config = dict(
    n_layer=15,
    d_model=640,
    n_head=5,
    n_kv_head=5,
    head_dim=128,
    d_mlp=2560,
    vocab_size=18187,
    activation='tanh_gelu',
    norm='layernorm',
    norm_place='pre',
    norm_eps=1e-06,
    positions='learned',
    qk_norm=False,
    attn_scale=0.0884,
    bias='all',
    tie_embeddings=True,
    parallel_block=False,
    init='normal',
    init_std_qkv=0.0211,
    init_std_o=0.00386,
    init_std_up=0.0211,
    init_std_down=0.00193,
    optimizer='adam_variant',
    lr=0.000413,
    beta1=0.9,
    beta2=0.99,
    weight_decay=0.48,
    lr_head=0.00409,
    grad_clip=1.0,
    warmup_steps=274,
    schedule='wsd',
    decay_fraction=0.757,
    decay_shape='pow',
    final_lr_fraction=0.0,
    batch_tokens=[65536, 131072, 196608],
    seq_len=1024,
    doc_mask=True,
    z_loss=1e-05,
    train_tokens=879900000,
    steps=6797,
    dataset='wikipedia_en',
)
MLP neurons of a small language model. Each row is named by its layer, matrix (up: input weights) and neuron, and shows model dimensions 64-255. Each number is 128 + 24 x the weight over its row's rms, rounded and kept within 0 to 255. Numbers have three digits each.
After each neuron's rows, "fires on" lists the tokens most often at its 100 highest values on Wikipedia text that the model never trained on. A number after a token or word is its count.

L5.up12:075149123121092118135135105131180131172127092139118148129110131124208145159142141107139126129106119111134121133121135124168080159100143095176115140135138113132177118129150160121069093130155086139132164097144141098135109143131140098181192140102133132155148155145132129152093125126116101166113144101137124123132127098122154109107143115168128131137118150123134115130156173107111102090115123139093151135133144136105122121125123143115156139121161123100092118116118144109183152122133128105130104139110119110143122100179147156114173083133143139157099159158121135139134148065102086138
fires on: " |" 35, " the" 15, " (3" 7, "-2" 6, " @" 4

L5.up1198:148125119167122082099100161156147097096112133116126102102096084140106075118138168138095118141119094105166081158153113127158121143128125134175059130136160140099152172117096116119159159111143171122146130171116135143123167165118123173163111112117111142117086135162143147113057153152142109132175139114096115126100119103120136132114151130134144125154100140137160148131139113115114114104110128147148110129091115148086141120143146118114144180146074122157126128142149137164129129097079170130128097172114097108153157147100142163125168130140088076128154104147141156117115161085103128120
fires on: "\"" 53, "\"," 7, "'" 6

L5.up919:104121097117117152086124140137151098102148131157144118155154126147172127097156178168132113106124116111140117156130123137149123140130156123130158116127142080148144138105120117123121135142101174134080118157147137112085118149111124097130138071157126158136131140166110116110119153131121088152161073119168140125126154170112125135113114130143141181144115087145147152118076108100136152139136162131145145112124161139129123121131173155123135133146107137131101135131131107132115166134130099145120145172144121128126140107138143159085152133133091126164130110119151109120115130125124148191
fires on: " ;" 63, ";" 24, ");" 7

L5.up1787:122144120128154092077124114091146130123135149134132098150154135115091126142109136169129123111147106140132118128106137167138131104139135130188054164139115110106143138077136154072091131139124140134147135168138124169155141167099155157165133134126114149120113159137133189115082168094132108103151152114136116114134151118132164122110148166121161205140068129144139099082124118079123126101145163144177118084092104124140132154128115091125110148136151163150123113111132101133123172146139177135119145074112089133143148112115170118138145082152074144170107172116116141103130179070113142154
fires on: "\n" 26, "\"" 24, " |" 12, ")" 8, " =" 5

L5.up2056:108145104151094183136107099132143111175169139146145131127103145125134126093149119119095113117105130115131162161098151130183092122099136148144153106119103091141087094094160133092087111158126102148147135138112127093123126138127129093159115148106129138157149115175125138184123137127136118134182141106192134108129141113140130108134136123147134116142091122119177136179141122130105171100115158113116145143114088135120143147115073152080146152062111130118120177110130136144135149161129119163106114123079089126135154113141134166110145073166162127140155161145110125124192135124117112161
fires on: " |" 47, " the" 8, " to" 7, " against" 7, " 2024" 4

L5.up1854:139130115148095143131134139121118135143122163151133128111096124140123106088113183135092098118119129201142124144066156143164107143091145141113167151095108093085144146109081137098135112159119149097125111137132151120120066119123128126151145154132189114164096146163158081131107132137151146163139153117104150160116142156195153060134146116181096159182121141099143144122129128138120141141138147127118118116120141099142131142114135126156136126080113110144144162132133138143149110153125139144099130121109141139137135076136134116111170126124151131101130138133146102111080178124157137143
fires on: " and" 45, " to" 24, " or" 20, " &" 5

L5.up776:126120101138102120127087095146163090112149103152125149121128099135139115151214148109122077099123104138156103143127159159171150123139114165157103175129102152119155109109166134118120126133106147095120135148091152104107160177130128126097125120089100128133110125132135148100131130135134095146112076091129111147091181111134143103081102129124132122123118168083180157108141114136131055078129140115161159137097122118134122119132163110141099130153172154109077115106089123155124135092108154112099107129167141135134142106176136133151209131083159124163110128182139161127106128118126146108
fires on: " |" 40, "-" 11

L5.up1781:158103105163121150138127168149190082182126156130094153079082105121163050160133141114131122087109179096116133152080134136155131147162164165151163124102127124141123083095121136092076127133138146169131148170147139082149146116132141097171146150145137134169144127131133118141127102080145116189130155114124123127143121084148146116108142109165130097156095125098133125109158184133122131114107155144132158125109097150143160093105138120081126126108179104110084173085147121171140145114136174111095116136139108092144096130117148118086122108127100144140090129145113131113124138141127141113
fires on: " |" 69

L5.up1236:129117121136113120109097119142119097105124118150159159149156073118090130104147153141156108121066124143122115137145176116077133141106184149144179159139131109121120078137172086158146100146131131147094127176135150110083110121138175097092144122143146099171111123152160137146125142110152136130165136100114156135114156124133119125111125121095081146151125098156130133110138136106097116122135107119110119091109130150132106083136142148153104125124092119131117158097110090172138090142133083098114105147152123116115105142122150199133159077098137141113075116129139119122111182141132110109
fires on: " He" 23, " who" 15, " She" 10, " which" 6, " This" 4

L5.up2108:076128130143126112123137141143158144161143118123153133113167125148134127175124189135111128110076105112146104130130101121093096128143131130161127100123121130068139146089140106127112157131166161147137152110133123108102079149111160106153123111145120143141166119133135133153125142066112080139132124143114119164100096123114123118157097149186112168108140121148126120164108124130104121099148202089158138111097106147140140108111156126106093155082168123147130113082121118164136158140132120117120160139143116141145147142142156117101187141079134114110127150126153155136137112102128108130
fires on: " |" 83, "\n" 10, "|---|---|---|---|---|---|---|" 4

L5.up2462:119119099140072159113088114101163136127113109163126142134127110166105132135155128127142127103141098142127093167111129155093138125124107155171107133137080152113144120123155101087105144138162110107093120154121126138117130155112147166124149150120132177138120121094157111117174131145163107131107082126083119119108153125118129127135127142100158104122062146132133156126113157104125085113118175080148081094086085103116122135129125115103128105121117118150091168130055104127175143076115144127107123129146109118173122128180129130141137086121115159144072126135132147135150156149122100113
fires on: " |" 33, "|" 26, " by:" 14

L5.up1778:103110124121112162089141142129153110119127122131144113113125108112159109153174155164113141112156110137162133174087139142152101150099146182137129172120137133119129112059138138156110112128156125172101117106131127174117126129138137113147155136127123174160160144177104193108058109121144119152122167121172112103080103094152151105117130138125083131154127128165120116124121131132137136140105167112141155121119142141157121126126176112143116115095146133124094153139173147107134154141137108106104146136108172109117160082136146114092166142149137101184075093128100135133195137133092140134
fires on: " |" 43, "}" 15, " Goals;" 4

L5.up1355:149167127107146123162144136102184116154119106129127127094134122129151106106075128120128149119123121092143093113105155121128178157133148149138192091112160144096131073140099110144087150124152136165140140150129140125123082142130158098157131138126178097098161145143146210126118153131142142186130099134160110122120085126126109105136128091152146112119104087177165108136138156116139125147119130114171127107119115148124166131131147146072138141098150099104140162099113119115135156135093111090117086177166108124117121109085124115119132077167148136173110129138146136148131138098106107118
fires on: " |" 32, "\n" 32, " known" 6

L5.up479:114172085148094108151090154137142131163113108157138109124139148146094126158109135131105083135074129153120128117105136125142157183174134143184097126106102153125140087126108152125111120140118156145139127136163137149113097147081127144131135146132107163177154115166134139141108095116127109124155133167099144131162100133123142123155141124119115147111101139135083140070123156116107116120149129111163153092086097174103138126106136150123110113115138115142101134110094111159146097128129139106100164138090102086162145106104168165126167119172140120120135115167139120154114139118123157139
fires on: " |" 43, " 0;" 22, " 0" 13, " that" 5, " 1" 5

L5.up2072:077114130144137087107157130152127140132118143160139119108135096134133084135106133136153146110109118145131122120122160103128085155131105104175106148163126128097137132124128139170120128143158109127096113183126144127156138139152107112137134121174141111160132071195174063117142136146107123152156139147113127182093208115191162121107092127102120206127117122108122132156113114112102140150138140069118145115115125145125175095136151140114164155117100178183079135118110122152112122138108145097112091107143138133153137125124152118129158103069166113098097166135087102124136142103137129147
fires on: " to" 36, " of" 23, " |" 6, "," 5

L5.up200:116101118126076140076118140114161168125148094133136116106144079161132120154134179123131114134105104161146065123117150123126105100085138125135100138079144142120133119066173146151133161151154155136096157124125115118109143143134140092136139140157137152140125133165119156124106154127103103121124142103124147106063149075155197094112116119120124180131128119103170149148129136136100073105147152137167148101143126195142133116118199103110124131123166140153147059141114153119133138130113141112113135136144109095149137120122169133116158121115122119179067139169147184164142145117110144103
fires on: " |" 62, " %" 19

L5.up1051:124082152163110125112166152093129149091125144156187113146141099130156068118102097115121086123111149170137108173102134158154126146112130161112115153115143150152141139096093065147131141167133115140147120152144162105081128119125148128130148130134152107090072112147118153109101164154118134075181079127107123103114148126144126099127155145157118171169129146135139153103092094164088124098120128086161143087087106163102124130115141109134113129103114154131122104149086133100156138139111106152124105138132168140138197115114152154102169132093151139136128125157147116121117195137139112172
fires on: " and" 21, "," 16, "°N" 10, " or" 10, "s," 5, " ال" 4

L5.up2342:103129129111105130095142117115136130126130125157126113155090084121152118131114150123146145106139160111153145064104115162157127091101129089103072138151123067098154164132139129087142159122128163116157149142106111105154125138103137125110153144133100140104191115141116110173132106153109080112114094120120097102091147109119124125094146145142129137092112057141137145170158159138118169133131139157108119190097145146121132147123101153107165121155113128133126108126133135142132133123148103122115123134095127082143187138139152143122193101124108169136113105123119144098177164083155120131
fires on: " Al" 27, " ===" 13, " United" 10, " El" 6, "Al" 6, "===" 4

L5.up1826:068148133144135151087151097141127084141156147127136101129124134128142100104145121159140100106100117139110095146114148128132137167115113151166126141138161121116172083098144140116093125157172090169133112142121128101137107142139158075133129125107174137164148098172129166150137156098121115132129117125136102111105137124118160124129137135169136152110143112161123127127111139122106103115084147133151168123095132147138142100092139146123141137099125145128109102074117127101138086122119132099096144149094144084118168110114199136126164074136136106162085102153148131181153117101092141123
fires on: " |" 93

L5.up1269:093166109119126126168125133131181149136115132126112120113145084109103116131128139126132139088102122116145116100148133097132111176136135158122134113134087093122123081131154096142133141116104138146151113138107163070144093119146201119133154164129169182147144116139117118141109121094138135165113133114159099124140129138122121130126139118109112138103125098121134117127149147071116124106114159085138118128120135106116149130140123183123139135133129137114135160082129122058129133136126113099155132182148152126106123094122135116076144144113166114097074122141096141134109130137101112126
fires on: " In" 31, " He" 15, " |" 12, "\n " 7, " That" 4

L5.up2053:126114168116116134096076102110123159103123135148147146109120116149132156147126167121126141142102118116131167110133124190133127067138139089126128123108128104151128117144151105106101113115139141126133095098110113163152124107113145146173110139131128172116143111104084095153148129123119089072104073122131130141143185115136132108103148108137151133108154084157155163130172107125141101082129141150106124151131114107139121128160177144095147144124128122092116067111122175120144121094135142145128130124141113112134149154092141147110125137088170161136103109140111154118168141139169099120
fires on: "===" 31, " ===" 17, "^" 5, "===19" 4, "s===" 4

L5.up1981:113140129092107157115121137140134119166125123112133086144128095147151088120157147082086134083112113136096145134116161148133082108108109110142122116104115081133127109097106105118091091152118121100159117156122144085114117160129128104149149120097112168145135136097121135146075138067149110134112134100126112091066169151133136174127139081128153124161093135124129128132125112107143140105132156173160149121147134126126135115122106111125132178149159132129115096128144130131114133133122091127136120168119143103138146150185152119146160114138092096180133117149112128103179135128109167157
fires on: " |" 46, ")" 6, " (GER)" 4, " Championship" 4

L5.up392:155100169120086146123140112121134147140142118165134077116173097122154142059194093103154131121103136134089114146109178137108154112138184165124149117148107088123136152119096136150165083131118172118113146153127121093118120129121152122112133122094147133128139156108112127135154202123114102101129118138074121112111169128132118118098079128149133120123151151102144140150128147134138120120131161116154114105159119140110088105122132157128147149126106122128114167150134117115112147097109128067140125174141118107129145154132140152106140122098127129102132104140076134130114172129147178121
fires on: " =" 23, "-" 14, " 4" 12, " 6" 8, " details" 5, " m" 4

L5.up1662:104147121130127157143098143172158121122115131134155128141115105110165121106150106113133135120080126123159128133140154155125144130139156123118156087138140118121110118148111085130102112089137096149128121120119134099137073135147197094109157116159183132144161115156130097115067128137176123149077120162146116144093114098121101112102129109130142105115141151142151142151113105116125132106115150125138134081121131121159121147199128194121167105100128149130154151112144086087136135138128076072141114172140105147149140110117163109123173146083153144126134094143110149126133122147128094109
fires on: "\n" 35, ":" 16, " Majority" 5, "Women's" 4

L5.up724:110181078168111124153099125113118138168097105135106149091151127127115083098115171149116175113109086142137137118108127124116116131169112171118143135143079111121148106128113122129065119130165129143139158123162125108121092119137107136132103152091133141129113132168135110135147134145158111121137093178114128190151131134151119140132134091145124189128147125121136159147126177149124162137124138099125102142142105152117134132114123135099121111126085132136128118101138171172147125119113116117174106149090125114166127120118164104095111086151122111111085129121103096146119103066178142120
fires on: " of" 47, " |" 5, " RUS" 4, " GBR" 4, " USA" 4, "\n " 4

L5.up1207:088122124134124140077130126129165132119151149127171142112102089184100107210100137146141147140073148133146085114142154103135182119133135147186140140110141123101128151093138118120101151166095113153107131129127117082121127126132153101155121139156170147096117080113107135126153110129146081185136110108125108130112169109161122124155094113167111136109144105165107138118113130127130087119156159152168167112121090125135151146088168161124120173089140139163128106117098136139137148124140141117132116106154137133163110135193138116108155115083152114141092165135133133144137099132099148124
fires on: " |" 79, "|---|---|---|---|---|" 7, "|---|---|---|---|---|---|" 6, "|---|---|---|---|---|---|---|" 4

L5.up591:102120106115119146106117115124126092126125128138180128131167130163085122153105177119134099134056119096127167137141112109150117142156165137120087117156118136153083119139098108122139136125181165186093117111150125114113081116115148109086114115143166137145131088129142116147081154118132145116139108131119141123134137106138135163095125130120116153156129095180132153144123091127092116094118188120122149102104113129113131120131162190155163140127148126157131146092114089135128083114150149127144168163132119105148170097101126163103120120129104108098147131134121144160123160114104158112
fires on: " He" 45, " She" 9, "]}" 7

L5.up2544:086101152128148084101124118139147127115118151150131087141138145149133123136163147128116117102086153146129103149142140114122144160144131147130138108075081134122121127075126114144083147175165112105082122129123129094119116126137173089164163093115105143137145098146134126138108120135138092162126127152133082131090166116127152128119162124114144160126099128118119149145100113098115074128160155104177165092105114151149114148082124151142116137128107129143122116094126092127162162097124127072113162177160126122184146110132149122105148152095105149152089095167151151133121130118150100124
fires on: " |" 60, " ;" 21, " Yes;" 7